From a checkpoint of a small transformer trained on Wikipedia.
Size: 8 layers, width 384, 3 heads of 128.
Training: a variant of Adam for these matrices, 745M tokens, 11367 steps.
MLP neurons of a small language model. Each row is named by its layer, matrix (gate and up: input weights; down: output weights) and neuron, and shows model dimensions 0-127. Each number is 128 + 32 x the weight over its row's rms, rounded and kept within 0 to 255. Numbers have three digits each. A neuron's up and down rows have the sign that makes its largest values positive.
After each neuron's rows, "fires on" lists the tokens most often at its 100 highest values on Wikipedia text that the model never trained on.

L5.gate570:122057103082043162149188138138135159108134104119122106101097105056125094165158077117128092098146091113098133087104165103068095134182199104107110137198093127114154180112139134159145203117083121152108171128113151149074090119114122047057168084175152087151119092158116118132069115185125169151147124105104137137133133113183097108086126113182155150127125134162138139108143106136119117168115
L5.up570:194114062105135119124096105157202169100089098101093101087203106183115076082144132178086108143094139148108108145104127203108121146155097122131150111137149072170132121097048133067143124092206107115114136123121148101113134178154134125170123099184117074138089169124133119073150144160174095152154130173126132083164206125141080160188154134129063123102144085149102025102114096118134077172113
L5.down570:112140063094188176168087158087187145119167137145139178153112118131123152114107094139138137161102083136143069170171097168154137159165110134137106075140123148159170111134144168191107140101147130171065126136150134096209125118116089125114100099144169141120115174077117145146144156142114155093156173136132113085125221167183137127142069137136102087144131154150185180033098114153176103121152
fires on: ",", " and"

L5.gate626:169165167127105171186112133106161128170095112139149116162100106116119148109165163114094152090096175147108063148100148170095162192073155070108182131091105143134109152188117153111171101111095146141102176141084096124085136170144123133088167144153093131136090156083186176117031187094061111131140131067128114155073120130169174187070181097095133123117174143123088159131127050139199091083122
L5.up626:133097154161112206115153082079124133158111143088103085124116177068149119101108138131126160185093110078116148181125105184115137112042191113161113136152065120140126095185107109112092132103135120101144128158092077110066094117166170151120130074158082145155088145103160175113135184146141111093167138170159129193086135136147170153113132129156133134113158121153181143112131104112164143117060
L5.down626:092102129162145115108114110149092143104193055142183198096145085143133114125114096090071079148145115135128148098124156129169114164187100154118120114121188130128154148098102151151103122135119090109165113092167109119176167109135112139109113097106141103114145057076075097057158070207153133128108134145110134127117052162096103058132159113160111156095145111129109134172133131098080115165104
fires on: " of", "^{", " his", " in", "'s"

L5.gate596:116188181113165135132123152110117146105154146118133154105124130134129203120096110142117157119172084155169120126122122108188116121149072119043124136150086144093140177116143131174119147147148057141152129110147156103146116136115113132106121083095107144187163133116177089109167127137127149142026141106100164188136101129098176129088109132150087156103151099176126106111097141114082100125112
L5.up596:133121110149128132174151199146088144150155124122153157071106148097095169122161067131159168157108152126108184132102075112194058159103084084118080150125089097158134129157146089099164175131124062116142164139139114191086185115121125091114132126096128150088134077113098156089110163207130129151155131094145105156085113089132115078164082159110160155098148135191117177126140124134103160148127
L5.down596:114135134185161107098179130109210104088166126086095136160163113146114108132130113105156107151168132089110092105097150147062137132156105171147113153197139085094087122142123124114163099181102156140169108177110156209120115116128153132144143105132153104146095159124143157110073104107100148143109146079147136110217120111150165098128197161122123114138082152150108126130136144158158130171092
fires on: " one", ".", " that", " it"

L5.gate489:141115072129131109144151130150079162100149146186058133107127124100058144135093100107106119107056142120095122116069129114152214102230104123138108091143090130105148182129141075176139061193187126119169123100124098121103124066147117156092132135177124142126130116072095082108104184151124080170174100197133114130106154121141124162167098136115075110130121146156041141115162138143127154193115
L5.up489:158146180132120100094098165099144144085136119150096150080107130104091132134119112075121117125110113085155178110085082132073091126157130103114028148093109109130148177176143044133179119145089130115143136113148119076097112153069164004090104071083153101158162060085142148119153091087078186104204116178105105145136094107117108132117110113083153130159172075152134176130083180118131101090144
L5.down489:125092105143120174145114074201068171149100156134154097174101089159092099174077123143129148130100124065143085146108133129144203169143113091146156116150147098102149154143084113113159186137177125093142119147104097176100154072112118166091113048133132159145058153145086169131158197145149130134091152111076150069160123151136152130115147149135071093112148158105081135139169101135063116120125
fires on: "==", " in", " of", "d", " ", "D"

L5.gate368:167127138163137095227168085164125119141166145150168130144103071078103062182135100161100115099101126100144119146132146146057136109110153108126089121166151140082100134077049187067122177047081191112149102161131071132111142105090166087120128114196133128109185140154149120133129138116135142128060149106128095160089095160159171094124155125113116105121155136141112163148139134064119123150073
L5.up368:162125102195050100173139122139123160135095118134067124201178087122094097103093158079164103087121169109110145065069122128117101137147062121161118095165083135175155062174142093136101106109109147159123143162127123146116135103075151115159134099123157154158105099122140107092161065113125153216132155193148121164104077163126084122146166136147067079138136122107093174121164123139194065164112
L5.down368:104138139168187061147103114000090134170159145131185135084126135159173144143161095178078122121155142113135146191227140094112150131170145170105151189135126123081161152108122114128149132105130142131086150134112193124141128097167073138141135128099115134057129133142089122160140122129121147118179115119129102106141173026141142093132064152144177162106129160151141099120155142113140112093099
fires on: "'s", " and", ",", " for", " in"

L5.gate65:119134091132114122136149131105151136094149133145181160178162124061154087148159111092140192111059117164086073088177122102106056168214098122131146156166090123181134160117140134108137121170098135159111150103114121115148075101160113114147120091167115170084099113055123149137125106153124176188138152149115098129164126090094100200117194094104085126114073065111103134088088122127159163154096
L5.up65:097078100132073130191124087187138136108140140140100125132168076106223135186156176176145155153105104192075076112180174165111118118111138128125142128136134157136154146107115112126142108182108199099098154090154132127114079141153098087119169138164070146103139133146167093085157119116213103131115115103089128127157168126175165088078135096104091096196138178119114144143149089174111162130120
L5.down65:177147129114022112131154144165169174120076099115158157157141114104092150128135120139074130158110118135121149156141100104167079112132168137114086140103064103135089107147101124189174120160168119130179062158159104040130123119143127130112125169122104153131083151168131121143101174088132131140163152170135116130087148097134168197138124128077079128084154144148165113082149150134149192165098
fires on: " and", ",", " |", "/"

L5.gate752:110076108135132060124152106165132128159150126073104161066163128092135135167180114107193091143120183126133143137134115064076128132145106129139170177147160137111118081127135121137091160133146127108139138108086097157124150153101160133159127115121127151135140132137123063090158093129139137144145163229094177136133097111082033105113160170057109096057121135193073168093152163141116149144080
L5.up752:125104109167056087119142084137150111097096151215141138045093111187118129163158181138148143129103132135155143119138168141071126070158092100121153133086144112110159141169068124092190122146125119095149120155097104140118115188093152136137089101170083123133120125159149138133170070102113132149136059111138073048119144100166136107148126122118125121158080128167050173101129150121164120176120
L5.down752:128158099089134148101092127173129133179123124094112133118164074091166133141156107118108138122133163125117158163169130128146086140087140135164090118103134172140095118150137164159058115103140096160091090136129184094125142171146104153158153084090137084124167158104038113186158079149152161169165166162166076096134153186124171118097115170148050126081107167140153116079120193150160110138131
fires on: " \"", " and", ",", " “", ".", ",\n"

L5.gate419:136081113194104083146151152112134147124154135203097126160133142189087088152185138153117082159132163198132094107092080125099104133133134127089168173141160157153135106155132120160194151167115127130070095139137109135106102166070150087152077119119068112117163114135143116148109107057081097102111100125092150141096056091082130169099174080092172092114141121133106183076116113130142157115164
L5.up419:136101103152119108168126183097130117154145123184130112131125146111108128178173131156179099169110197151130117114117074202098166107158138129069133156161160124178113138119137104167159084154091158156054129136173107114095138114114122091119091131122092127117135089160145164111099157080040117104155157095116137128104054117129109176127189103169159126124132086145079203081150108121098122134175
L5.down419:114129141133114117124148123084112124094094112133082138118133111150134107118097140115141080142108093109121130107098109137102107112137133129126132138133121123153134111140132144107145154118142130123112124119119112123110115111106144118124149148132147140113111121122109134127143143000121120120132097140127113119114153129132141099114110138117105117149111125168110149027102120098121111118128
fires on: ".", ".\n\n", "|", ").\n\n", "-"

L5.gate227:087116150138190102165150150155096146157168120112127145101168138124172091194116114180186147133155115146119148127133114178064089117113150138191082160169126162198153143141114107136086127131124109130178154118137176096111167106136135146123104083136139097146147171110109177102141100172141160102175099137056113111164122090141189132179120120079126104122072107084124109126080191157103093119154
L5.up227:094093094115140122134087147172132151091132136132187099165176180165151144091104088155097121123133134194122195090140160109055072052146126106128168163137121149124193199138095099174140135142194138179074113099120164128125146163179097182109130159174148184116142153121141139171132170109132138151057128141097117122136165117189158140086095087112082126117108143142099141130156146173133162215113
L5.down227:134078123152134131141120091146074133117150148130105112039080119126160127145093182160063125180079131111124059130121093152160169163170165114089155114100123107123091161121130159138181156110086147099147152122163091106191140026106149080098149167137096143115105119083094137112097079127167107167152143102163137170159170171100136072179135110093101162115104069140099152077149057094109177152100
fires on: " and", " or"

L5.gate491:035078127146146153113075106076110150094162172156101177139141069095164077098163086120107131163110123170143066146108132068100133191154131146124073117115165100097113164136118150143148116147177098146152097127148130141047126101115131115105112114080145127087165114141176173075128141109098109143129120071101181119102128114113115109134137145096128152139167057130089073103143118134110100111110
L5.up491:087046119180102117099111122168129151152152178139113122130175130096062087104116094104073101093118106064095160129143153074084162138097101149118102192083150145201065132062158132155178141077148135124149115123132183159171082150104103110076129072114086152065136156166144098147157170096164096165158162134133175092105125092150125083165111132085078097171119130123112104134110084102087113115102
L5.down491:158103131146109082104146177130151112143114176103118088127162136133138087144150108146122127152194139102136155132133157092140124147122151040122099090109126083125149113136088111097205148161168174088178139135167197114123125147121118113134092130135124148177063128165098129134104124125124116125151125102102105153097058111098133190135089154172140145109141064104099116149136144129175052127140
fires on: "1", ".", " |", "-", ")."

L5.gate158:117112113182075083118132147126170175143188112126083132067129110068168138113181108119113173159032167118117141152154155185178192132166124104066109165057118109169112105076146141127111078145139148127061155114103084125169138157116134090156159109149112128101166169135144150118153109140111131076131038141078158106131108157135118106132145126113122113081123189112133137060158129143114083188132
L5.up158:084138164120142082104133148124163110097140111137126115097097151086066143140192110122147110149121145159104163121099094154139101172194050124121106186105128110141150130120152125163128172150141100129114089068148109124152133070095119104091164159163100134150133106104148164160169130153138130085118106168141111159154155180134089089055165134144113114087114157136115127111106141130070143099122
L5.down158:141145169144089165067131177117079146136157131130138096094185135109124061139101164130093141173130139116187125116126157158145191098081121116189128116079120181101119112131146173138131125133139176118165081122105064124114116142142139089116179123147154123109124161122095129113201094063119123101127144179098154112069074099146083125094125158090078109176141094095128166090133149144148135142138
fires on: " as", " a", " \"", " an", " be", " was"

L5.gate1:084066172185146098110149120121154095097094160134105111148159173129085126107178133107156170127167144132191124043097177115123133126194108139136168167124180134158132072172157085183178157094124106160181146059107098145158083103126132088165074112152110205160147140158122133078124169132129124119101122152082101097128115110132125103111129103120109145138065156126154175128167150200120143125105
L5.up1:109155172123122165117136140121109117112121151112095138103099155126078093148116120079143149101140125111102124097082177111116171125103032147111077065114106193147116150097151112093115119115103103155135117125143137125100081086073082123090124090139131100085096110155130127143187097145160146160155134102097167119091080183190160156158144147135121145126142176136128130132126157107128122132131
L5.down1:134138135147121180191147124115141127127144116146186162107118102187145132094164136131127109159087162132143090149123126171117151143144173105070125149126132088170172168158102111143147077143132125083063123137179189108146119167189128129179127168099107135132112121112182183103152064111067166123121137060152090140126115081087101099135150110099123132130099137116120105134082115103090142130162
fires on: ",", " had", " son", " was", " couple", " that"

L5.gate329:159108122153098136161132152167096191152158124081107179209106067163092129176127120080118166108160101141111170150165186076170118099097060177123146156135153116149089113173131111122131102141095092111180174108127149175124110132149120102070112124081091130157173094065152136060128146094126137071135110131132139136156156157075150142142123129116092108146095138133070147112130136047125149116129
L5.up329:107123091119101133141158126152103112178120128110120105198132106204115135179124063141072122130166088150109178163172101136173072111070109109144132143166121096152109139189158140117121118115194080147114130122125128153156082131123147152120167179137124141166125134078159126105090165145096103135126109114167128138127172178107096191214105179144079103162148155099137153150093126079127162108108
L5.down329:086163183124123156114151126152080114098179144126175153130093122161098123161151134164151058179144203120133181126129159139144056071101141126126180111093149166132196136114135130110091087113112090080187155093102075143173108137115128143098178101143147156175148165119062096098102145166092088147125147114063179144113117153107145139097172145104125122144124167113153112036076185155093151159151
fires on: "1", "9", "0", "8", "5", "3"

L5.gate111:105083139119135161107109175094175050139123156159140122134100179166143104147154158157119184101072084210157181107151159150130164095131145138112136131142144124136111152145102130155117077165085127186126148137140162122124141110084148036109060159086083097149124185148176125084173139165119178105066091132118172145160081114099146161126126159116159096110076095126118117158163138172161132081136
L5.up111:166066086125133128135107106138120148041109174098159124106104168130184104132155162115152186107154101164153160093165170152191116125113162124117139118124136130124162175102081129119209149127085144143136104140140136125169144095114073139177075127122093136156136143170126120082122076122132161142122128124140113097127189122128145130122145135152105136150113081147133110138144174140151111106149
L5.down111:114081161131128066114138154113139103154098169187117128145044137117162172122157156073109096143146154134088042122115137110144158106146113086134109121159145134148189119098095125117152152160105187074051165129123155158118168156075147087120143142095176122137136140154155156067127115111108139159168119141101125140084118072143158130124163139082113132134092121122102115188167143101090154117107
fires on: ","

L5.gate675:121169090120172165126166170109206090154168052096130124163151116113084149142140149110174141117171164141115138124134129108080074131132135100097135143114086161113108110174124102055112146157115120114151095115112174161156147137092186104133156194064095099127160122128118079105129182130154134061149179118117126130180096192130061093100133140135105124115104171138137226155134081158088131106094
L5.up675:115122170096101093125111119031214078172109040111142092103183120117129120105096135108151161145104173136169109138100085075145040099096138111121215097093132083153138158177147129121102145086106094122106119128122118085161108111060148087132132104110155140123113123148077093191138167131081103137093185138147139132177133168116143178150112112122178154093117190085152179122133099122134125156056
L5.down675:108094119138068096136143105185097144080081199182113113146107131157082214176143114167147158137167101091107186108116131173061153132099151121129128109188173128140162091142105120104158145180132158155116138106067110114134089125130088095076145092085191152104102110094115150131156113155153184115109111107097107122104154094120111097080102130108180098176102144108152057152132099133111160140099
fires on: "9", "3", "8", "1", " one", " and"

L5.gate460:170142112117125074139092148149145124128128101099186144128137113145159151169123180095111077093141167194136085087107088115199099132099115089189138153161143127072146149116085086117102057098136174126103117148134128042106116137073184108149072156142101074124121143166209123116126181094137135125217097148110140125103113148171119152091131101092096113146132083097103174173160190189142133053130
L5.up460:157139199189085065177125090027109139172121100163133116144110129153124090128108150095155085115177135124118145122104112104132164089147132146110094108155155149121097077089161082175120155087075158147134103165088153105101114051092163051121141109153079130114138157073110150145106154094083146096115151148109141196080112052138166107145131058157099129108165123107156126119125112110111126106103
L5.down460:162061104151155072148134154120091076094107137118147095163144072054077114208128147093135059195129122144185073146110139090134158109112145153151133151155163117144146102144148064172170111135104151068113121145123083116167159179144156153172158142078107115080105174133170092119140143106143114098168138086085153110070118070147103089139145081093152136132132104151130167113152093200114183147144
fires on: " The", " \"", "The", " |", ":", " A"

L5.gate150:120099145078118115180129136135155111159182146121137153090093187177106155154133161146116171102125104113112115077120163151120110103143092202092115098100186160102179061106163144117110102177182182135074058113145159099093163181054148050186121081095074173186140094129141114051117177081126078076121169148116149153092079113130124096071139117145159116113158099099123117085186118102113145137118
L5.up150:129072137116126106136180143130098151112166143140113158137146192160146183168120096127129166132126136136105150074130101151082090133142061139117146111135143164211253052109191121114173087139171154127136128124112144097084105097116113095131132090121136184142150067182102137123111194120098115108111215144128125086111092140093106129133131111116178092138111083129165124115189133127138144153058
L5.down150:157164131132097149098147110099126139110089122117129107107145117134132096122137161109123096122151119108121109088126118115153158129143142114135123133120130136123147132120092097121132094115121125126138139142127090176116129111137122130116144116131103085105129140098127157125108106000138109116123110141107115154161140112109135137108142157150128127128113106139130110072155138106154088116131
fires on: ".\n\n", ".", "|", "\n\n", ").\n\n"

L5.gate438:074095121124102085129141151113136123137159168096079168111075099035111099193129111154093090137144182165133102116108155172115149073139138143094172136131088085106124120179117124114145123091137169118125115123139117088129109165177170083131115099124150128034124135095095120142061205127101094154129121158153101092097144152181127162170190155105115181100135082090082127068161128078158130123092
L5.up438:140151180140085107129161202140150083099157124102049192132126108127117180134068155065150139135106145109115151086181125168148106171053147131188072116122158087170133097107122110142108144099110124167151094139165141133094064074140157102092112131121135132121133074140058173048098084185153128047088102136154168143084111148129175065145123175140096152116093138160199147141122087134080163126106
L5.down438:138088114130142165112114102139116125162153140117214105115169160092160181110114086179161115127181145149142143137094127106103145099156130061127208123121125135103129162082123115132119153109116165105145170109136141080092167164181110139133160112191142101188130138117093149176122197170143084155151153151148142159175146081131056154121094133124137154132136068125142104154145132114149114152149
fires on: " in", " on", "in"

L5.gate533:165136162170076067082126126124137091160150127086147121155109079117091092115164125090111146080140129094140109148182129161145215163210068144102161123127130138166112069161145140179122115124061118139136090097189148088130141140125135091122159130120141161077149153122086163122105198145062130113114127109091119157073144058127115095110189117135137106095105159087156116104137074143153146120116
L5.up533:113123162127136117153095165145138126105164156149190147116181153133124115155142128066125192144153126109105134072135101139111082169133112088091145139046057174186144088160134138124154155164121150155132137220124103113160121158081165091096176158151139172189146131135153108115109090080106164105071089133169120147152141121136146150084126123139133086129071070151158142093100174111128121164117
L5.down533:159101145145119143055161109143090121137135094097124096120149122129125132182139125104110106051116134113109172120109116044190129159129122202108165069165153137117158142069164088139151122080126089141086100126167065123165148142107135159152137154140154189120156120177100145151141123164119124134156157157127145059080116106126141110140117106154093179054121085137150156094115070135146174126073
fires on: " a", " be", " still", " was", " to"

L5.gate361:157106152147173154184106137082135124167130078107134157111147121149148118178067113094084165115165077137127104135071134098145130117112122218122082095139176129132152171135069149131146077084100115159118147104135150121133104139138169094132109189103106113115141107123134144125129132103150104070096093139193149160147114125092179166141109126154180155134149091110111123124151224138117136110159
L5.up361:201135167144169111121174164117115104128128134092149105129125151140154105143094090148093115122171054068128127136141103042118166100122144174109139091138201114170174113134134188103082099101143141093115138094096071118135113151142132097127145149133153147139088152088191100130097135091123114153094070153181117195174143178069152129174111087131215150148129109177177128150077166067100127121102
L5.down361:123140147163138134123121138094060132092075159050098081112128145127124166121054112135076107194065132126110144176145135100150145122088115122169098136112135083128129097088105106119141131133127150134083130070145097157118147127166125152133130115133131148099109150112092148166171133131097109154145162087102139141148127083131117112126148082136110118128160163093093100084072147105142122146099
fires on: "8", "1", "9", "0", "6", "2"

L5.gate502:148148111164110107173114119108130141175119132092143064085192086182167152170150145052106138085098155130054133132144166121186112193163155108095094098150126093087163146137072079115107133151111085130094097088151092112092132111150111122152169185137144137140139112138155195168108197124096183052153179162146175127085133144133170150159141101129109116152211079157097167131108135135106112155088
L5.up502:166147104177109137083118104112161164129169097191174102114138128093114111122143144153085065167181120196136067119091097085085123115095077131075166143134118116156166092063162122144107148092204079120146096118080130116096129150120166017101116115152171110131194147162111119088117109097054138102085177104012162118142091107132141123115135134053156130080144083062108114113133111112117153141113
L5.down502:124098087139144166191145135129121118088119142117095197142095111170108133139079121136085130150116123079148116159129130145175089138118160126183060121129078202128079084190068140142182117072152137186120131139133083116132121143140113167087093113128142085124130066160160072130128152066134121142108097111164103160143123133168108141129120076141110124135139176120185168061092087105110103119113
fires on: " the", ".", " |", "\n\n", " of", ":"

L5.gate232:105141071113172138137079134122144112125139109118153127106181113172107188111096173154126090145129166144104112123146100079138126152127134123115125138109099127093110140150110041176126064167115112138107124160100096053113134095142087144173136207160134125180131098139144124162116172112156105077185071078167137125137117120195135162067064115124113154107107132064165182149179174141115126032132
L5.up232:170174095164136089141149123096092131106168149119102099135106113130126071136137085152127148098199153150132147139136154154174173118136191114129082113122123121130087108174127098093089173149130191111152118156098196074160148088073102093139179191092138113111190159118132139095113137109138071137170124167054086147120137168152144121114078137141103116158117098129110135089114124054170100133118
L5.down232:112085106107129151090098135160124132071119131094124145114115171081070165161097164095127077173160090124170154153145122111130136091114167178075146097113084084126122153094142131173128107163088166146117154104102094163143127115125151142120134147137124101093111118150091156136104146166159127081185089103133187148126160154087128146103077090178108097073114138164125092178187153161088188122131
fires on: " A", " The", " the"

L5.gate669:124157155183141120159074087077080154112189145178070128135079115099139163116113108119116167114133147185123163142083161089142124127155127137163113109145095220059167101136196130171114104186174086115120111085172129144130199085097116134124148114101126135144171100140138174127146140082108164082087149085122109150181125197129127131114112123112145098124194154057087141076166135097089138136093
L5.up669:116136131103148096197075142140057156094135083069148150081208122153089132072194075181111124138129113099124135158103163166194107091184123147131196118103108105126148120117177175132096087161136121166137180139134054128114221137095133173079155132176147101159111136180145113151114121089132138118123128120092148184113099129106121097137102118144101100138150182137056127083169123087127138067079
L5.down669:103134078111136122136133144156185085073122137163138091115120172071101074131119139157109173138146140152083093122193115097071116090098114122126111155107156069092122089168175093078113151125126134118172233142115147088134113121195120092126140134122124123126116178129153131143146118119169144172135148080104081112147118110112096145111106119129170125153113117177198089109079166150206101062164
fires on: "1", "2", "9", "3", "0", "or"

L5.gate709:117135112152109111149101141090136156185205085133113212128125121103133126117149098073139115147162125126135116142070148107172040131116169161085123177097136152102076073157105146148140102121144133083159157164128111129141125089142087111179201130085151151121134082153115102122154125121053149094144143192138187121132137148087152140127143116080125133097099131062078189117131101128098139104086
L5.up709:129113113106134089152117154110151149092152177142063175143145101116163100125185154039196134168097112168145101101075091164153123129160157177085121127095101122197136084099078149140181119069143106094077155141212066094131089120104166099185093080176090138128125164139150107131070095091107080129160112179163139146103104094134161126141107120123074157148081149125108123113067123103139127140158
L5.down709:135164158132156157091168083162117118147117061137151117114160123131090066155078132120131128088126145170132174117175171115121081166151087137145122194161089142155106211148171093142132158127089108176172127105117147120136137129175107155144136123108143118112141105072140120112159170158092160113069126115107089108074126140149170178111148111137171179102068083093109110128131166171145138179068
fires on: " a", ",", " and", " or", " to"

L5.gate310:085071172166131156108109167096123132070196144133077166138099042106082077135061055087120143167104127155149077166106088117160134178159086155176117141159123145188136091127132119187175152143126090113130105148130203091106115137099157087114140120092123125121126140173078140158142101118116178153112089148121125092148100127108132112142162082092110115129116085088127102165140180097085141171101
L5.up310:155111152175119120139141131109165131132177145161129184137081054105150097131150114126144138157137136151130059116084115113128076136118102117172158160174067129135113126154088087131141155110128086119116125199133125101154142102116153117128122127120052155092121108184173118136143066118047147131138091198114109164144070093142169118129190133107161058066081122126138113071126098136115132185096
L5.down310:087180178141121091115139185105138076145144099141148110138151089136103086092111134124130141186164118115089098114120090110149116135120093127100083124114128086132100088082141126148109181118102113168163211062067231085117112074139108085154140159117122129136136110017126072129136085125177118102133165175133208101174130109109138143130129133131104158085062127061101108184169174078132150084119
fires on: ",", " in", " -", " to", " at"

L5.gate287:099136101167119156140096169104115082135196104160146180104130150110192125106162104104102176143145093133130118150173091098111115106135128137140125116155115132145134081173097168152169148124139085137131181138120112097163170171110100073126100071150072112106122151125093183111148115153098154118116155146097165099189136091088142170131149173147115070143096118092171099094098129165073093150090
L5.up287:166113076115121099202137100122109113096198147140129128105163123098116079150109135146090134162145152125152129139124091129167104093081148131163081128124162110120147130086130133044143083132118172108067166096132066138146153115123137182142157119118125093169088176131129122128120039102147164195129104110118118096096188164176148108110137075138133126119114079125155129140115114153092169139167
L5.down287:140176218152124093107147157098091121165076120103107150141116108135149137103142079153123147106052080121105127135181101154133130142156137135115150091169151117147141128161157119165113148126186070166171146118108158122157104107085113090096136097144190168110154093178134088147125179156126131132115089140154142135141044074131092128202174093130106193111158174102173121090183141115151122125068
fires on: " and", ",", " or"

L5.gate256:100160065125198141147099188186165119098119143096122155149168128132146215126144178168141115157160161148135159174153087078181070115126143076153159154083131098123076148138138112101141099175097151162037126153052172118120140096145176160154126188109124133176127154107121100124154144132157096105182083140186132102102108136105119094069069126122149154111145085100136119145102224177164141091147
L5.up256:089202137178125098106120138121124119110137098105139067164141141171099122161174103135133098082173123111147126141166106142141106141153116095110089146146106127165123122101147116105110203081128161121154141124107140178210131068097109140109174087168162155120182133091138069121121093157156072191174136211136076181059068143120178120101103074139137105111105102096126109130178109135136105170117
L5.down256:113126112149192086145121165134176150131087100139123133138173141137133144110160195172118105144099176123151115146184080153123079147157142098151096107131106115134091110163036126185111109175153151073101134123072098148057139133115175118109147174138127105152126127112157186147166171089125109127144111065086167120182089153151104185111163129150129127119107162137164100151096172113094144127164
fires on: " The", " He", " It", " In", " A"

L5.gate313:151169121176147133087152091120049161164169155119121123136166156063175131154142121106145150128178137131146197160106105126172121081117132105088155181111081201082137085067081096132123117181127099152181089085084134159111212173141122119100128116214127116126176126140112125113069096152111100116149180123171132165140101205096063176094121094125167167146112173138139135119189140155151110127084
L5.up313:149122078152113097154177091095123138076137149139140162072153112145079118117134133127139113130097056127165131153111144157112105176161137134127109146175126151102150186116134147172108147129109146107116118122243157139176180138093114110110131109111114172130161107164121181093119157132099143109075178100090144108115133124153137156105152197111059111093097126130119092066126077060101145230161
L5.down313:125177180092142138115123164124102081090115098120132072136156118120124123113143144146100158139185134154137131119120129137134113095128109072108159111112075098146121159133111112081055140190120090106198130123117135037141109141138165162162123120093120132134157152090162141108064171148242165107132111124181096116123097082093115102097092096098170083117101118157171153171153118125151058140173
fires on: "0", "6", "9", "8", "4"

L5.gate280:087101099172197121125080177104119108114190091103103192124073025118140105119129130136125130146081181170138082205083114133131131187136087144146128150165066172172146114157169141159123119114104111166178158152101176125149172113074116107134101092077106110135100151184136117106112096084114137185105128158116135115177112099099160134143150134115103103090093100094136084111101167092134124181070
L5.up280:122087133193142143134137202125099126128142132132114145153048106071124141142110097164203124163118146164097086152080146145092109134100100118207118150162104143171174084121101100108145174093067177093166098205137165100141116087095159112118090090134075092112085142161116138086113043148156146196115131143139079118173117139112117112098183102058143139094082087099095138123124137128111144156106
L5.down280:117116161112150148110128188111121143149137151139137140183126114137089145107159109136153081153163140129061090103177165080155110109138087139109142108147118075106095140139172093127076116146120133132095180080053171101088084082152095127111178134103123148110139108107132160156132117131074133072087136136163190114122091115183144077152178136135101143102140130064099072142096195168084140081145
fires on: " in", ",", " —", " over", " for", " ("

L5.gate523:129137113082161127146084148164134136088138138106215049114133111109153131154149182118165139060134163180091139094147126131063142160117147123078116128167126115144212133099077142119163143170134114162082152111128120114119149097148120143147149124152129084145093125094112138119102136141179106120161135154156153060162126128144109154143116134076088119110119114158113092137178111130174105123077
L5.up523:108087104076099081126084091163094134062113119147127154149172141067150131120171161135148135090136137165072111078146151071065102087109103146161132139144103113099133080102071150137177161100113106111110151140161126165141113142186108111192144077129175068167101100096072110125135124132166144148097079128141122100103130182165085159161129154097111129138114095123126088115120165165172086189101
L5.down523:126138048096052134154095139114097154117174159121116157076076134184101136150175126141113103101118108103081152152118143144209177103144158197132098118089080164108078101140139099125139138079139131089120086106166188166151110131113105147148148114103155088112141128154108094170101123095110143138093141173135115094105150089096172137133095155103083160097167140149074169111109112152093090103085
fires on: " and", ",", " or"

L5.gate465:085122149160123120089069153133166103139213139107133111094121127079181109145164095187106140167137133114122152131135113085061123115181174179127100163186133140139142120137132125148116106083143069171140140110119128105113105148108106093155129146083116131158126127199128196092133098107063118125157149112122159128132130085143150093139168113110107094109116106097128108057123129050156121142074
L5.up465:087072180133148142105183137160136128193101103171058102118185187087146123143161148140138116142134159137129162171122102136179156137179136177146088160173120152131132123139181133174102096116087135133081081138135163089112114173118186127095121097127124107159079072178124158145118123155108119106115123093146116165143157143088154176163167194163109133136139155166140143119086196130085120113194
L5.down465:106109138117141145169143140164119134089142207143141126142136123130125168155171151116134147118083225133188125113141166170096129133138150122119173084107105124089110129115056103134120141068102111128117137125133133138131122132112140127127142170129125151040140160130138142086110179122180063139138149193098125137090073172128118166137104160120143082092172138128147169179090117191077121105147
fires on: "2", "0", "ł", "or", "ind", "1"

L5.gate488:109058167134115107187134163118135140087207171101106185135089125115135110142120121122080141113103144122126114100119102113176116149124127116138114183144171159132088127171106112117174171123169114144107119140149149113181175110060156103132130103079084134087085156129110167122118116149112121122135125192076159049210175167179118149095122112093134164115127087106069123134079123165132171121103
L5.up488:135090142122180109117117151145102160090141112155065204129136080128121096136126075138116147174168117105137133148062120060155157115137066156186105186133083155205082059109165173133106162155087074117158111183072168071129143142114133053122196083106111172126101125176073149157166085176102091121135085150112114126121125117147176100139151088112106115081119134128205084143153169147125174122088
L5.down488:125148108080132146113153140124096069154174183100083128128142121153171144176167144156119156168153139132178104116157154144129086158166137124145187108098165106127130061166099056171102137145142097134154199131143199165102183146047134101104158151165194140139136177105124153106099117121123109139114137112152157101187144105137125077104144205102085113175097058099120102165128170118150124091173
fires on: " and", ",", " +", " or", " to", " follows"